python train.py --n_layer=16 --d_model=160 --n_head=2 --n_kv_head=1 --head_dim=64 --d_mlp=448 --vocab_size=512 --activation="swiglu" --norm="layernorm" --norm_place="pre" --norm_eps=1e-05 --positions="rope" --rope_base=10000.0 --rope_fraction=1.0 --qk_norm=true --attn_scale=0.185 --bias="none" --tie_embeddings=false --parallel_block=false --init="trunc" --init_std_qkv=0.0603 --init_std_o=0.0 --init_std_up=0.0603 --init_std_down=0.0 --optimizer="muon_variant" --lr=0.0104 --lr_mult_o=4.0 --beta1=0.93 --lr_head=0.00723 --warmup_steps=0 --schedule="wsd" --decay_fraction=0.886 --decay_shape="sqrt" --final_lr_fraction=0.0 --batch_tokens=32768 --seq_len=512 --doc_mask=false --train_tokens=262900000 --steps=8024 --dataset="wikipedia_en"
MLP neurons of a small language model. Each row is named by its layer, matrix (gate and up: input weights) and neuron, and shows model dimensions 32-127. Each number is 200 + 20 x the weight over its row's rms, rounded and kept within 0 to 999. A neuron's up and down rows have the sign that makes its largest values positive.
After each neuron's rows, "fires after" lists the tokens most often just before its 100 highest values on Wikipedia text that the model never trained on. A number after a token or word is its count.

L10.gate281,219,179,192,178,225,193,190,170,238,203,222,235,171,162,206,197,180,197,209,202,191,210,226,198,209,195,195,161,208,203,181,196,228,225,186,212,170,168,217,200,206,190,198,213,246,198,220,203,208,223,181,212,191,209,203,196,199,218,236,198,171,213,212,171,158,190,219,181,186,208,198,185,201,225,191,211,160,198,180,189,202,198,167,214,254,184,211,169,164,227,197,156,225,209,174,193
L10.up281,207,228,224,243,211,197,211,199,212,173,199,193,226,169,187,199,210,197,215,225,212,226,180,183,196,186,213,194,192,211,216,192,203,176,193,217,200,241,196,196,207,179,228,185,207,194,219,213,203,172,232,187,196,226,202,213,232,172,212,203,200,190,187,192,196,202,237,231,187,223,196,156,211,189,182,191,197,180,173,182,225,217,210,213,194,219,180,230,196,235,206,194,170,231,197,171
fires after: " M" 12, "at" 11, " m" 11, "ad" 7, "o" 7, "os" 7

L5.gate267,203,216,168,244,167,191,194,203,168,157,197,183,199,255,191,215,208,237,161,165,197,195,225,215,222,167,183,204,188,199,218,206,199,166,228,178,208,195,174,215,166,211,228,234,226,212,183,158,208,217,178,226,241,197,199,204,214,207,221,205,199,212,183,205,206,190,187,200,187,203,212,193,198,205,175,230,219,181,183,161,189,208,191,188,205,251,199,189,222,212,190,187,189,209,232,209
L5.up267,193,190,205,194,185,170,222,211,175,186,187,209,216,201,208,179,202,205,164,191,189,188,233,198,203,166,184,230,235,205,205,211,220,196,190,183,198,208,208,215,178,189,190,205,234,168,225,196,220,213,220,207,168,199,201,220,189,220,204,223,173,189,186,215,205,233,192,198,167,196,178,164,183,198,191,188,189,215,196,199,201,174,213,185,176,208,174,172,206,195,195,181,173,185,240,171
fires after: " le" 32, "el" 12, "le" 7, "on" 7, "m" 6, "est" 6

L9.gate107,243,200,188,199,201,224,219,203,227,205,202,219,206,202,238,236,195,217,202,198,203,173,219,163,147,189,177,163,201,212,202,215,197,205,206,216,187,199,218,198,224,201,165,217,205,207,181,203,228,214,194,158,154,206,190,213,180,195,208,181,251,207,182,135,183,219,227,185,177,199,210,215,211,204,214,218,200,185,201,172,195,189,169,205,234,193,209,205,202,220,194,194,209,238,209,185
L9.up107,202,159,188,223,202,187,215,233,203,190,197,193,230,186,216,230,193,163,192,165,235,225,208,207,204,166,192,174,197,221,205,200,191,218,240,216,167,206,208,211,189,190,204,183,224,211,220,187,191,221,231,192,199,224,201,187,227,215,221,188,169,214,213,197,184,231,178,188,148,216,193,168,193,218,233,211,202,197,223,238,178,198,241,228,187,179,189,182,182,196,229,175,231,218,210,188
fires after: "o" 24, "od" 9, "ed" 8, "i" 8, "at" 7, "ri" 7

L2.gate369,179,222,201,202,194,164,188,213,202,193,196,213,184,188,232,201,214,159,190,208,187,189,167,200,253,197,224,212,209,197,180,203,205,201,204,242,184,212,168,202,144,209,206,235,174,192,178,176,236,221,215,219,197,209,191,202,202,204,199,213,205,187,206,182,165,188,242,170,193,172,169,199,227,206,191,187,196,248,235,189,204,208,186,188,226,169,235,185,225,210,209,168,179,209,179,223
L2.up369,176,208,212,218,209,207,196,229,195,207,183,224,184,196,199,217,191,162,210,185,254,186,186,208,223,180,176,233,178,207,195,180,203,207,220,204,204,192,176,233,204,200,202,189,210,207,195,203,224,210,197,197,212,192,194,212,198,190,159,172,186,186,169,149,175,206,175,177,201,184,219,192,232,194,201,206,186,204,218,217,202,206,233,182,219,171,226,216,200,184,187,239,169,194,208,199
fires after: " con" 29, "t" 19, "r" 10, "on" 10, " r" 10

L8.gate11,200,196,217,224,209,229,198,219,197,208,195,180,182,214,224,209,160,179,188,197,232,185,251,229,214,207,190,216,149,188,193,204,212,177,191,184,208,216,185,188,146,213,155,221,196,193,184,215,186,213,205,222,169,201,208,194,188,204,217,201,209,171,216,204,173,172,204,155,250,182,232,216,194,204,222,201,225,178,174,193,203,202,183,213,212,208,245,200,198,181,195,167,214,241,194,212
L8.up11,187,203,173,226,180,223,199,201,227,199,195,207,172,244,189,181,216,227,161,198,198,204,204,157,203,219,240,252,206,210,187,216,184,198,208,251,219,227,195,192,206,212,173,240,162,175,229,209,203,162,217,157,189,200,171,242,211,202,163,188,222,192,173,227,173,189,202,212,156,195,200,212,203,209,212,196,205,178,190,220,198,177,197,208,175,217,186,204,216,227,234,213,191,200,200,208
fires after: " p" 26, "ep" 23, " P" 8, "an" 5, "p" 4, "f" 4

L11.gate395,221,221,212,200,211,201,220,248,208,183,183,213,208,169,165,163,204,213,219,221,163,252,210,196,181,170,176,204,187,178,203,192,179,240,205,207,176,192,178,196,201,167,194,183,205,199,225,184,212,257,196,192,191,184,194,232,175,178,194,222,183,180,194,204,242,215,214,193,218,159,166,210,204,243,193,236,197,185,205,174,205,233,203,234,175,204,158,211,187,153,178,176,197,220,205,191
L11.up395,177,178,197,184,197,178,212,210,213,223,200,188,178,170,217,227,231,200,186,242,149,193,222,209,189,175,194,200,194,214,205,206,210,232,185,185,188,225,216,158,196,194,178,204,197,224,159,191,230,189,183,208,220,204,183,231,185,205,201,233,195,198,254,185,192,235,219,192,201,188,179,205,193,229,251,165,159,228,202,235,192,218,207,210,212,207,196,192,219,242,161,190,225,220,226,172
fires after: "ent" 13, "s" 12, "w" 7, "as" 7, "ers" 6, "es" 5

L8.gate258,193,203,197,180,211,196,243,205,178,204,212,225,234,202,192,209,195,178,188,177,158,186,182,209,212,205,202,188,202,198,214,239,188,208,248,194,182,195,160,204,241,204,216,185,182,217,176,241,212,198,207,208,213,191,198,184,222,182,219,193,192,184,186,196,209,201,192,196,208,175,233,224,197,183,224,215,215,209,219,219,229,180,205,180,193,192,232,174,214,185,187,193,205,206,212,210
L8.up258,223,196,221,204,168,199,206,192,184,219,230,180,182,177,214,212,217,203,228,181,214,202,214,210,227,197,213,213,207,240,204,216,170,216,192,191,191,187,211,206,216,168,202,218,191,181,179,213,181,165,215,199,181,228,190,232,226,197,191,232,213,193,193,199,214,226,207,218,223,228,253,200,201,196,199,197,179,188,200,196,181,155,208,215,182,214,178,189,211,217,177,187,175,211,185,181
fires after: " m" 23, "ar" 14, " l" 9, "r" 9, "ver" 6, "l" 4

L2.gate252,167,205,182,166,213,235,165,201,209,204,213,176,221,205,157,213,209,218,201,215,230,199,231,239,190,194,191,225,214,223,222,209,191,193,193,228,186,190,155,188,181,212,203,252,211,209,152,209,168,191,253,239,210,199,196,194,206,183,191,208,217,202,199,183,160,159,204,200,225,168,181,197,221,181,177,227,189,213,165,190,204,173,213,202,182,186,198,198,187,195,204,175,185,206,211,190
L2.up252,220,152,165,238,172,215,190,193,196,225,214,208,238,213,162,218,205,178,181,182,251,185,162,199,221,236,197,209,201,193,169,182,209,193,207,218,192,199,178,224,177,211,199,206,213,231,189,203,225,219,206,210,187,194,204,235,183,229,185,161,201,226,208,199,178,187,216,200,203,193,207,195,227,159,199,218,191,237,228,194,206,201,201,204,229,157,192,186,181,179,207,211,180,203,245,208
fires after: " con" 17, " in" 13, "on" 12, " A" 11, "he" 8, " In" 7

L11.gate177,236,188,227,186,204,197,210,226,168,185,198,199,223,208,206,191,207,198,218,221,212,170,182,189,187,215,175,189,228,207,172,180,231,215,195,177,206,195,214,227,202,234,233,229,185,165,202,221,209,219,195,200,214,174,191,201,198,209,223,197,205,220,203,226,185,193,195,215,158,193,195,205,215,221,188,218,208,178,206,207,208,204,236,162,217,179,202,166,183,178,219,200,175,192,176,200
L11.up177,197,204,187,200,186,190,160,228,183,218,171,190,202,201,195,193,221,207,218,197,175,186,195,200,179,205,226,177,187,189,182,225,214,175,204,200,182,181,176,208,182,202,166,190,221,240,219,181,213,215,184,184,217,213,157,158,222,192,223,193,192,181,207,191,181,192,180,217,192,199,185,207,214,192,218,211,242,196,175,193,186,153,197,225,219,177,203,199,178,209,210,218,175,216,200,220
fires after: " R" 30, " re" 30, "un" 7, " n" 5, "at" 4, "in" 4

L5.gate225,201,199,209,191,206,178,198,184,237,198,189,207,207,235,203,182,212,188,176,214,240,200,200,221,192,203,208,195,210,192,204,210,187,178,246,209,230,219,191,192,223,202,202,145,173,187,182,204,208,220,193,187,213,195,223,242,206,209,181,170,188,180,197,193,194,181,209,198,236,219,245,179,156,215,204,168,178,144,219,182,220,192,227,231,217,217,183,190,228,216,199,209,246,206,208,244
L5.up225,224,173,208,223,204,202,200,173,220,199,227,159,215,236,195,222,216,226,210,231,209,211,177,209,165,152,194,213,188,180,219,194,210,195,191,181,179,201,195,222,214,217,171,173,228,205,214,183,224,180,176,185,215,199,227,205,232,197,200,187,213,196,145,193,183,213,225,237,206,185,204,220,216,175,210,203,168,148,220,204,206,231,192,228,182,199,211,199,196,225,181,182,168,211,209,201
fires after: "ions" 20, "om" 12, " com" 11, "um" 9, "am" 9, " se" 7

L5.gate9,233,219,201,240,189,205,203,202,199,211,189,215,215,164,191,192,208,182,190,157,211,223,204,171,217,211,177,202,229,214,198,206,202,197,202,199,215,229,213,203,210,202,171,176,191,216,181,156,157,217,213,205,217,213,189,220,205,189,189,196,252,219,196,190,185,167,166,180,175,188,189,209,180,253,192,217,175,191,184,212,157,247,229,184,238,205,201,207,229,198,189,213,204,199,233,213
L5.up9,177,232,197,217,178,215,214,199,191,202,221,195,192,174,186,214,245,181,187,192,225,217,187,207,196,171,225,206,193,161,209,166,224,234,181,199,180,197,190,217,197,173,221,191,191,171,177,196,222,201,142,192,204,210,210,177,246,196,224,187,220,192,155,179,190,192,185,222,201,191,205,221,207,205,221,183,162,205,196,202,191,206,185,173,197,202,206,199,185,213,217,215,199,206,177,198
fires after: "s" 40, "t" 16, "c" 9, " is" 6, "ers" 6, "ic" 5

L12.gate89,223,207,237,186,214,205,210,178,217,202,244,195,185,196,226,205,234,204,183,198,187,221,202,160,191,204,226,184,210,191,215,204,163,187,173,190,201,216,201,200,215,170,180,200,196,220,190,228,180,179,187,200,229,200,182,206,190,205,203,218,236,220,193,196,196,194,207,195,198,179,201,203,149,182,184,210,178,187,173,175,202,199,217,165,221,257,188,194,224,196,179,224,186,157,191,176
L12.up89,191,195,183,185,199,212,174,180,196,178,217,173,197,189,218,214,172,207,226,198,236,193,198,194,178,220,217,217,238,194,223,175,177,228,191,201,209,168,217,176,205,227,200,165,246,203,204,186,205,192,196,167,247,247,197,203,234,198,216,195,237,216,162,209,192,234,188,206,184,184,173,192,189,169,208,199,199,211,187,194,217,227,173,183,218,193,188,173,166,179,229,208,232,180,187,203
fires after: " a" 29, "f" 11, "p" 8, "if" 6, "es" 5, "al" 4

L8.gate441,236,254,188,194,224,190,207,204,206,190,219,183,148,202,197,213,188,205,216,199,214,186,190,183,185,197,228,199,176,220,146,238,204,171,176,187,175,201,207,199,210,231,217,167,220,189,210,209,187,203,190,226,219,196,218,222,190,247,191,192,208,220,225,181,180,178,198,177,207,229,181,203,196,179,221,175,171,183,185,193,178,207,222,171,211,203,190,190,199,171,182,181,197,208,209,170
L8.up441,193,196,185,196,179,175,209,177,153,233,204,206,194,225,178,163,203,214,201,213,195,216,146,214,237,216,235,216,209,207,212,194,224,168,233,181,203,228,189,197,175,206,205,217,199,212,136,213,172,167,249,208,198,221,221,190,177,200,172,192,208,219,203,211,183,196,185,184,206,232,199,211,196,187,202,220,198,201,217,200,196,231,237,193,193,146,179,187,170,178,218,210,172,193,194,203
fires after: "ro" 20, "in" 10, " he" 9, "he" 8, " pro" 7

L2.gate314,201,172,235,217,210,206,218,174,192,192,206,184,201,251,190,176,219,197,205,185,234,237,194,216,169,182,172,202,208,202,212,195,189,221,189,188,203,229,184,232,211,201,205,185,156,166,177,188,231,195,178,214,215,224,205,206,217,198,196,192,169,192,211,230,206,178,213,226,192,231,211,169,186,190,182,220,180,188,214,195,205,226,202,234,240,230,202,192,190,199,214,209,217,195,269,226
L2.up314,224,216,275,198,174,201,181,181,207,217,225,197,218,227,208,175,181,202,218,199,191,189,179,209,187,179,144,209,201,219,221,200,209,171,176,207,200,200,213,200,205,174,212,176,224,219,217,205,195,212,180,225,195,224,192,171,184,179,188,206,199,192,202,206,200,165,201,192,190,233,217,189,205,181,197,198,207,211,192,198,170,206,242,205,212,238,186,209,195,214,190,227,194,187,199,165
fires after: " com" 27, "re" 22, "e" 13, "oc" 11, " se" 9

L5.gate208,192,184,220,245,167,233,179,219,196,210,200,247,231,232,190,221,195,209,216,183,205,192,186,228,183,210,230,211,204,148,209,186,183,197,196,207,191,221,165,208,222,177,193,198,203,215,167,184,203,192,179,193,187,185,213,186,225,188,193,206,206,184,220,208,185,213,179,203,195,161,238,225,198,214,222,201,232,208,209,178,187,198,204,169,195,233,176,141,186,201,164,195,199,190,186,209
L5.up208,210,181,229,205,190,207,176,181,203,214,222,237,224,213,218,224,217,182,187,196,214,181,214,220,193,201,186,196,200,223,206,207,185,240,208,151,181,200,178,224,209,167,218,179,177,169,204,232,187,182,210,226,174,197,184,198,211,190,178,171,228,160,219,242,174,226,229,218,198,170,228,216,168,192,200,214,200,202,252,178,198,218,227,204,197,178,189,202,185,190,219,230,200,204,184,237
fires after: " Al" 20, " al" 14, "r" 14, "ub" 8, "l" 7, "e" 7

L2.gate304,170,203,202,185,203,196,212,226,174,179,198,224,195,243,192,216,194,216,211,211,192,251,211,193,156,200,236,167,188,204,195,184,187,176,211,197,192,194,170,178,214,196,230,217,213,182,185,208,188,219,160,210,189,217,218,233,177,214,202,225,211,201,183,194,216,162,185,188,212,200,207,218,175,216,163,216,201,204,229,179,168,187,195,191,225,215,240,184,211,196,196,222,184,186,218,190
L2.up304,189,201,188,202,223,180,231,223,195,189,202,219,232,204,214,200,172,206,168,190,223,178,207,203,185,168,163,193,233,201,188,203,206,197,218,197,200,165,194,213,191,178,207,208,249,177,201,247,230,185,221,202,191,206,185,158,197,205,177,209,195,186,183,182,229,182,187,192,190,185,188,221,166,227,196,184,208,180,240,198,210,183,215,193,209,190,229,205,185,201,186,214,185,223,213,192
fires after: "on" 15, "m" 15, "am" 14, "al" 11, " J" 9, "ork" 8

L8.gate445,203,166,190,220,203,191,189,175,202,200,216,181,186,178,202,183,190,219,206,192,189,215,207,178,221,157,201,184,250,191,183,219,205,185,188,211,213,197,236,170,185,153,206,196,207,178,173,215,201,204,190,194,244,207,201,190,175,222,228,181,205,176,221,208,181,207,231,209,207,181,177,168,198,208,188,177,234,205,197,255,190,187,178,222,200,204,177,202,169,215,176,224,216,241,180,161
L8.up445,188,157,204,197,202,228,191,214,193,214,210,207,212,190,206,193,214,235,226,229,224,194,229,163,199,230,210,203,233,186,200,199,213,214,203,198,198,172,226,183,179,188,204,224,233,205,178,206,192,187,194,206,252,212,204,200,201,225,204,189,203,203,200,223,178,227,185,203,219,168,197,202,189,213,199,197,187,218,186,237,152,154,203,204,162,186,196,180,198,201,214,230,172,212,137,216
fires after: "o" 16, "w" 14, "t" 12, " c" 6, " O" 5

L5.gate298,221,199,180,237,185,201,147,203,222,233,209,193,191,242,203,203,222,216,196,193,211,193,184,200,230,207,216,225,205,203,193,157,165,185,191,211,215,210,221,157,223,174,181,210,182,228,155,194,219,246,218,174,242,206,213,168,210,200,209,220,200,200,161,193,179,208,195,227,195,186,187,153,223,240,206,181,190,203,186,216,196,217,205,179,180,219,193,211,215,201,159,213,211,193,205,206
L5.up298,232,188,161,204,190,182,205,233,216,202,205,248,206,202,200,212,233,244,172,192,239,198,168,228,205,204,222,190,192,161,194,215,191,209,212,176,201,185,175,199,211,187,228,203,161,185,208,195,195,249,211,224,225,204,210,190,231,198,192,208,198,208,188,175,230,194,201,199,188,199,186,183,171,224,199,174,192,194,163,225,159,175,209,194,202,193,186,186,209,188,178,228,235,213,213,171
fires after: "ar" 18, "al" 13, "c" 12, "r" 8, "C" 6, "ic" 4

L10.gate125,202,212,211,185,161,208,211,211,223,216,198,225,193,206,155,194,207,198,221,206,200,188,203,226,207,197,236,191,187,221,192,206,233,175,208,240,191,181,213,176,193,179,234,244,203,207,185,217,192,211,250,223,224,180,220,194,212,204,207,174,155,176,171,214,204,205,221,188,202,191,174,187,209,159,233,187,209,189,178,203,164,219,212,198,235,199,176,232,157,195,217,167,168,178,193,189
L10.up125,171,154,229,184,214,194,215,181,196,186,159,195,193,220,196,179,198,234,168,195,195,208,176,224,203,192,216,213,198,199,189,204,177,185,210,213,177,156,228,187,215,210,213,215,198,174,145,223,191,189,209,208,229,203,214,202,223,193,178,189,214,189,151,207,160,229,212,246,201,225,217,223,205,194,237,222,177,177,196,217,184,202,232,220,206,218,222,185,198,181,206,240,199,175,163,206
fires after: "o" 28, "he" 18, " pro" 12, "d" 10, " wh" 5, "ri" 5

L2.gate421,190,207,177,213,202,188,210,208,228,207,194,185,202,201,224,168,226,249,184,191,194,203,181,195,196,189,171,205,197,226,223,190,182,156,217,172,200,226,239,173,187,174,227,226,166,194,174,192,220,200,225,168,254,197,194,200,157,219,190,173,204,193,200,173,169,214,227,187,209,213,192,170,224,202,231,194,231,203,201,220,204,208,195,190,186,194,179,159,230,174,194,186,225,188,213,203
L2.up421,213,197,222,204,196,217,187,193,187,186,203,189,209,166,168,169,216,190,202,222,199,169,183,221,198,203,196,222,197,199,218,210,170,193,233,204,212,208,198,198,194,200,195,209,206,190,197,162,182,242,240,234,224,173,226,206,241,173,198,233,168,213,194,209,214,208,200,157,185,217,159,211,192,161,205,190,218,173,187,197,194,209,180,206,192,213,198,173,176,194,206,227,181,201,174,223
fires after: " F" 27, "e" 21, "in" 12, "F" 10, "r" 6, "u" 5

L12.gate217,233,204,193,201,215,174,199,174,185,226,193,207,201,216,189,220,163,208,178,182,213,192,207,190,202,216,210,207,188,178,196,192,185,215,173,218,213,201,173,175,160,195,178,222,182,211,184,177,190,184,201,181,180,192,183,190,208,204,206,216,184,196,208,186,183,214,238,200,221,200,211,200,229,205,200,247,232,193,204,204,170,207,199,211,204,194,240,215,191,208,154,188,254,203,191,158
L12.up217,197,192,154,189,176,194,201,211,222,168,190,187,193,217,178,251,200,231,207,209,213,195,233,182,215,201,178,175,201,210,204,179,178,206,218,209,225,219,186,168,172,215,212,177,179,173,220,196,209,189,219,214,190,206,214,201,227,205,194,180,196,188,167,221,189,179,198,226,214,213,212,187,185,216,209,189,199,194,202,184,197,226,175,151,194,196,206,218,193,191,188,196,236,209,209,240
fires after: "ep" 13, " c" 12, "p" 11, "f" 7, " p" 7, " in" 7

L4.gate60,218,212,199,227,215,204,206,235,235,211,230,184,211,221,202,260,198,212,185,197,196,188,225,173,157,197,196,214,186,201,208,213,210,176,159,199,194,224,183,209,188,190,206,185,180,223,202,203,173,187,209,216,177,191,181,226,183,208,186,201,219,182,211,178,217,199,200,206,203,176,204,196,190,226,238,180,227,195,180,184,155,197,231,183,179,198,216,198,179,170,179,173,211,219,199,181
L4.up60,195,198,194,208,211,206,180,163,176,186,184,211,200,216,203,185,204,209,180,196,165,196,221,234,178,201,198,188,199,194,224,229,200,193,174,222,201,199,243,179,210,245,191,159,233,243,213,189,220,144,220,200,195,181,219,217,201,177,196,207,203,200,215,194,216,190,202,235,229,184,241,204,198,189,222,178,227,217,175,174,169,196,233,177,193,200,213,210,207,194,188,191,176,206,180,213
fires after: "o" 20, "it" 15, "H" 9, " k" 6, " K" 5

L4.gate6,221,174,210,191,217,199,219,201,228,205,215,195,185,192,234,228,219,211,200,182,218,222,221,207,175,184,159,178,187,174,199,175,181,209,201,216,190,215,158,227,202,170,230,173,200,226,201,200,209,191,208,240,165,203,202,181,190,194,220,176,198,213,198,212,228,190,171,201,229,174,183,216,189,181,195,186,219,179,200,176,194,162,191,180,218,161,182,224,206,189,192,181,245,215,202,185
L4.up6,170,174,160,200,228,211,219,203,200,204,206,189,160,208,217,213,183,229,212,225,183,199,204,194,199,184,179,205,175,200,223,181,200,200,174,187,194,228,206,194,213,215,182,202,167,185,192,207,236,162,190,249,172,187,178,191,207,178,189,201,188,185,205,220,216,213,202,232,182,193,218,233,209,177,189,174,186,192,185,187,200,185,234,212,252,194,237,212,173,182,179,199,178,198,218,200
fires after: "ow" 30, " k" 28, " K" 17, "og" 7, "h" 7

L4.gate310,219,196,208,219,223,239,145,205,224,197,177,204,218,211,186,215,212,205,180,224,230,179,197,217,196,207,192,175,220,192,188,223,195,189,212,252,192,181,227,177,191,197,217,159,193,238,210,213,190,189,194,163,202,232,227,171,197,195,210,189,207,205,185,227,215,198,185,214,205,198,186,240,180,210,207,177,209,210,171,178,152,181,141,204,224,190,242,190,156,194,185,165,176,204,200,218
L4.up310,215,202,181,208,196,229,218,182,225,208,163,222,212,231,221,198,201,199,220,236,180,207,170,188,219,203,205,167,230,195,184,187,197,181,189,210,209,240,212,200,212,196,215,203,205,162,199,200,211,149,199,164,190,204,223,175,195,187,212,182,197,185,187,253,204,211,163,181,252,197,191,217,212,196,212,185,235,185,182,196,180,168,212,226,216,214,221,216,205,183,189,218,183,188,229,249
fires after: " n" 20, "or" 11, "ou" 8, "o" 6, "i" 6

L5.gate305,197,176,207,210,204,204,242,186,188,174,199,212,163,173,178,214,199,226,224,213,213,168,232,179,165,168,200,219,227,214,197,222,207,200,174,223,177,211,196,157,190,186,201,192,224,161,176,159,196,224,187,211,220,217,211,193,169,191,180,196,200,227,206,201,215,158,231,194,203,196,235,191,222,201,208,186,208,194,187,233,208,204,204,212,221,212,201,189,171,210,167,181,233,193,211,184
L5.up305,192,156,185,173,206,228,220,240,173,194,193,212,172,193,211,165,216,214,205,217,220,238,199,260,184,183,191,222,196,209,201,158,195,200,187,190,184,184,187,187,196,156,185,190,206,187,187,194,210,191,222,201,232,225,189,178,186,199,193,194,180,161,247,180,172,173,207,188,222,210,200,234,171,219,211,197,203,202,190,228,204,197,202,200,162,161,212,203,240,187,211,177,179,170,175,202
fires after: "o" 39, "h" 14, "e" 12, "r" 8, "w" 7, "u" 4

L8.gate195,203,213,190,228,193,166,177,186,174,186,210,196,195,226,210,225,153,201,190,213,205,238,184,176,219,195,172,222,233,198,177,244,195,184,182,161,190,184,203,183,183,224,226,223,227,204,155,186,212,182,159,181,241,198,228,213,206,187,217,221,217,187,240,209,195,184,166,241,199,186,198,191,200,231,216,207,248,203,211,223,231,201,198,184,204,172,184,186,214,199,197,189,187,228,201,218
L8.up195,215,184,230,197,204,197,222,207,198,188,221,221,222,222,185,196,144,199,203,223,198,226,180,196,174,180,193,170,182,192,194,202,174,212,186,173,198,215,208,170,203,258,236,204,179,205,210,187,217,143,181,206,204,238,214,198,234,202,190,192,172,183,229,184,204,213,226,214,228,240,178,203,179,200,211,237,220,189,219,185,157,195,145,164,181,226,201,199,204,183,219,232,165,203,182,254
fires after: "e" 22, "a" 14, "u" 10, ")" 9, " le" 8, " de" 6

L7.gate316,163,218,203,186,214,206,190,168,193,209,232,228,211,212,209,179,207,226,191,215,228,171,232,201,221,174,194,188,157,207,164,217,203,154,213,207,198,216,202,196,226,213,201,195,223,156,193,169,213,177,226,237,218,245,201,223,165,187,206,226,194,189,185,211,213,203,195,199,194,198,212,185,199,250,205,183,205,209,192,219,188,205,225,204,214,212,161,168,193,204,224,213,215,202,205,177
L7.up316,202,200,203,209,195,224,203,185,171,190,222,200,212,182,207,156,221,220,200,206,179,213,215,222,189,207,195,193,209,188,180,210,195,230,195,215,203,225,187,207,219,188,182,180,184,196,195,194,208,185,216,196,167,238,209,213,213,159,162,240,193,222,166,174,189,218,228,205,215,212,194,189,203,186,186,212,196,215,214,153,230,222,198,207,177,212,130,218,180,188,166,172,218,203,206,177
fires after: "," 16, " o" 15, " H" 10, " O" 7, "h" 6, "a" 6

L9.gate115,165,184,210,206,184,201,189,214,187,200,211,229,202,242,200,203,201,193,211,210,173,182,196,203,190,196,211,199,184,173,179,226,201,202,217,173,186,216,190,205,199,201,199,251,215,205,181,195,235,201,183,240,206,237,236,208,187,197,207,222,182,213,185,198,206,184,182,222,205,174,197,200,181,204,189,184,247,223,190,197,229,180,197,175,198,173,202,178,175,221,243,207,174,233,187,183
L9.up115,176,211,212,194,200,242,188,219,227,199,249,176,207,213,185,180,190,228,199,221,214,185,196,219,200,193,212,225,218,197,182,206,209,174,237,204,190,201,205,189,181,191,205,189,162,215,182,245,195,189,239,202,191,211,223,196,201,196,162,198,218,212,207,209,167,230,186,229,231,183,205,200,187,210,189,195,209,151,194,183,192,172,179,215,204,206,179,202,215,202,188,183,159,170,228,254
fires after: "o" 15, " G" 10, "a" 8, "h" 7, "u" 6, " K" 6

L8.gate404,122,189,190,227,193,216,206,204,234,193,182,197,206,222,175,184,188,218,211,156,214,177,217,175,190,194,185,223,225,210,215,188,189,208,160,175,214,207,219,205,174,189,227,204,209,193,170,219,203,185,210,214,234,194,193,163,217,202,165,178,208,225,209,197,235,219,206,196,223,228,181,219,194,194,205,190,204,185,189,163,250,184,223,226,187,175,231,194,222,190,210,188,199,198,217,201
L8.up404,224,194,206,173,201,218,202,237,201,189,209,199,215,177,179,180,235,185,204,222,204,155,206,177,196,210,272,226,202,191,197,190,202,197,185,200,175,217,205,198,179,199,169,218,196,212,208,204,207,233,197,216,196,197,171,206,194,159,199,215,164,196,198,201,176,209,206,198,176,189,183,213,213,232,205,166,221,181,181,194,187,203,207,235,207,197,212,199,202,198,204,211,196,209,222,166
fires after: "r" 12, "u" 12, "ul" 8, "i" 6, "6" 6, "2" 6

L8.gate365,200,184,209,198,194,234,171,168,177,193,193,241,213,207,204,203,203,178,211,182,212,196,234,208,190,197,221,235,196,202,195,247,214,173,210,217,229,182,216,210,183,168,217,206,196,172,198,187,257,197,226,202,177,217,205,195,207,157,234,159,214,190,171,209,210,215,182,217,184,160,190,176,201,184,234,198,180,188,183,199,186,178,180,224,227,174,204,191,175,186,193,190,191,206,194,237
L8.up365,221,236,217,226,234,222,202,216,222,182,194,200,203,194,197,204,205,186,216,185,213,191,210,216,222,178,205,204,186,203,188,168,185,187,187,224,236,190,190,194,178,201,167,165,206,181,172,233,192,193,202,195,200,200,207,158,172,182,250,214,203,173,194,262,169,206,225,219,160,190,213,171,198,188,209,199,182,212,179,191,216,209,192,194,199,192,204,205,218,179,198,220,228,182,208,198
fires after: "i" 26, "ou" 19, "o" 10, "en" 6, "ar" 5, "or" 4

L10.gate289,136,213,220,176,234,188,182,237,220,207,218,226,204,199,241,197,198,203,212,196,198,197,180,167,199,200,180,203,238,218,213,212,188,204,182,208,183,201,233,196,196,183,214,228,173,192,191,224,217,223,205,204,230,189,181,223,172,176,185,216,200,199,218,174,206,206,207,210,215,188,201,214,164,209,220,179,188,201,188,199,217,233,166,166,200,192,200,196,179,171,164,188,172,227,212,229
L10.up289,216,187,191,177,184,194,196,199,198,196,210,207,213,189,178,193,182,219,217,195,193,166,190,176,175,219,166,192,160,213,207,193,193,189,208,188,207,193,228,191,229,207,173,206,214,153,197,201,208,217,204,168,181,215,216,176,225,193,214,214,214,190,225,153,212,225,172,193,219,196,161,192,174,212,200,182,256,208,211,163,173,215,186,201,183,198,217,212,170,180,198,200,213,247,214,221
fires after: " f" 13, "l" 10, "r" 10, "f" 7, " F" 6, "av" 5

L5.gate210,209,169,202,214,249,212,181,186,142,194,221,222,193,181,193,243,217,213,189,181,217,194,212,211,180,237,198,189,217,209,175,198,188,190,189,220,200,252,173,187,190,166,195,203,178,204,180,192,224,202,171,204,228,181,236,200,181,185,198,212,238,191,203,187,223,208,226,199,215,203,216,210,189,225,234,185,212,189,201,207,169,184,173,188,200,176,187,227,161,172,229,210,219,206,243,233
L5.up210,223,224,184,221,216,224,192,204,211,199,213,222,189,235,212,215,184,173,208,202,187,179,184,194,223,166,225,193,221,198,212,201,194,170,187,218,161,212,159,193,208,207,203,171,160,197,197,202,191,164,209,195,211,183,205,209,217,199,221,196,194,250,176,213,173,154,205,189,212,184,213,210,173,213,195,194,173,192,215,188,185,203,209,211,225,202,211,211,211,209,219,226,223,156,224,214
fires after: "p" 24, "l" 15, "ou" 12, "or" 8, "y" 5, "if" 5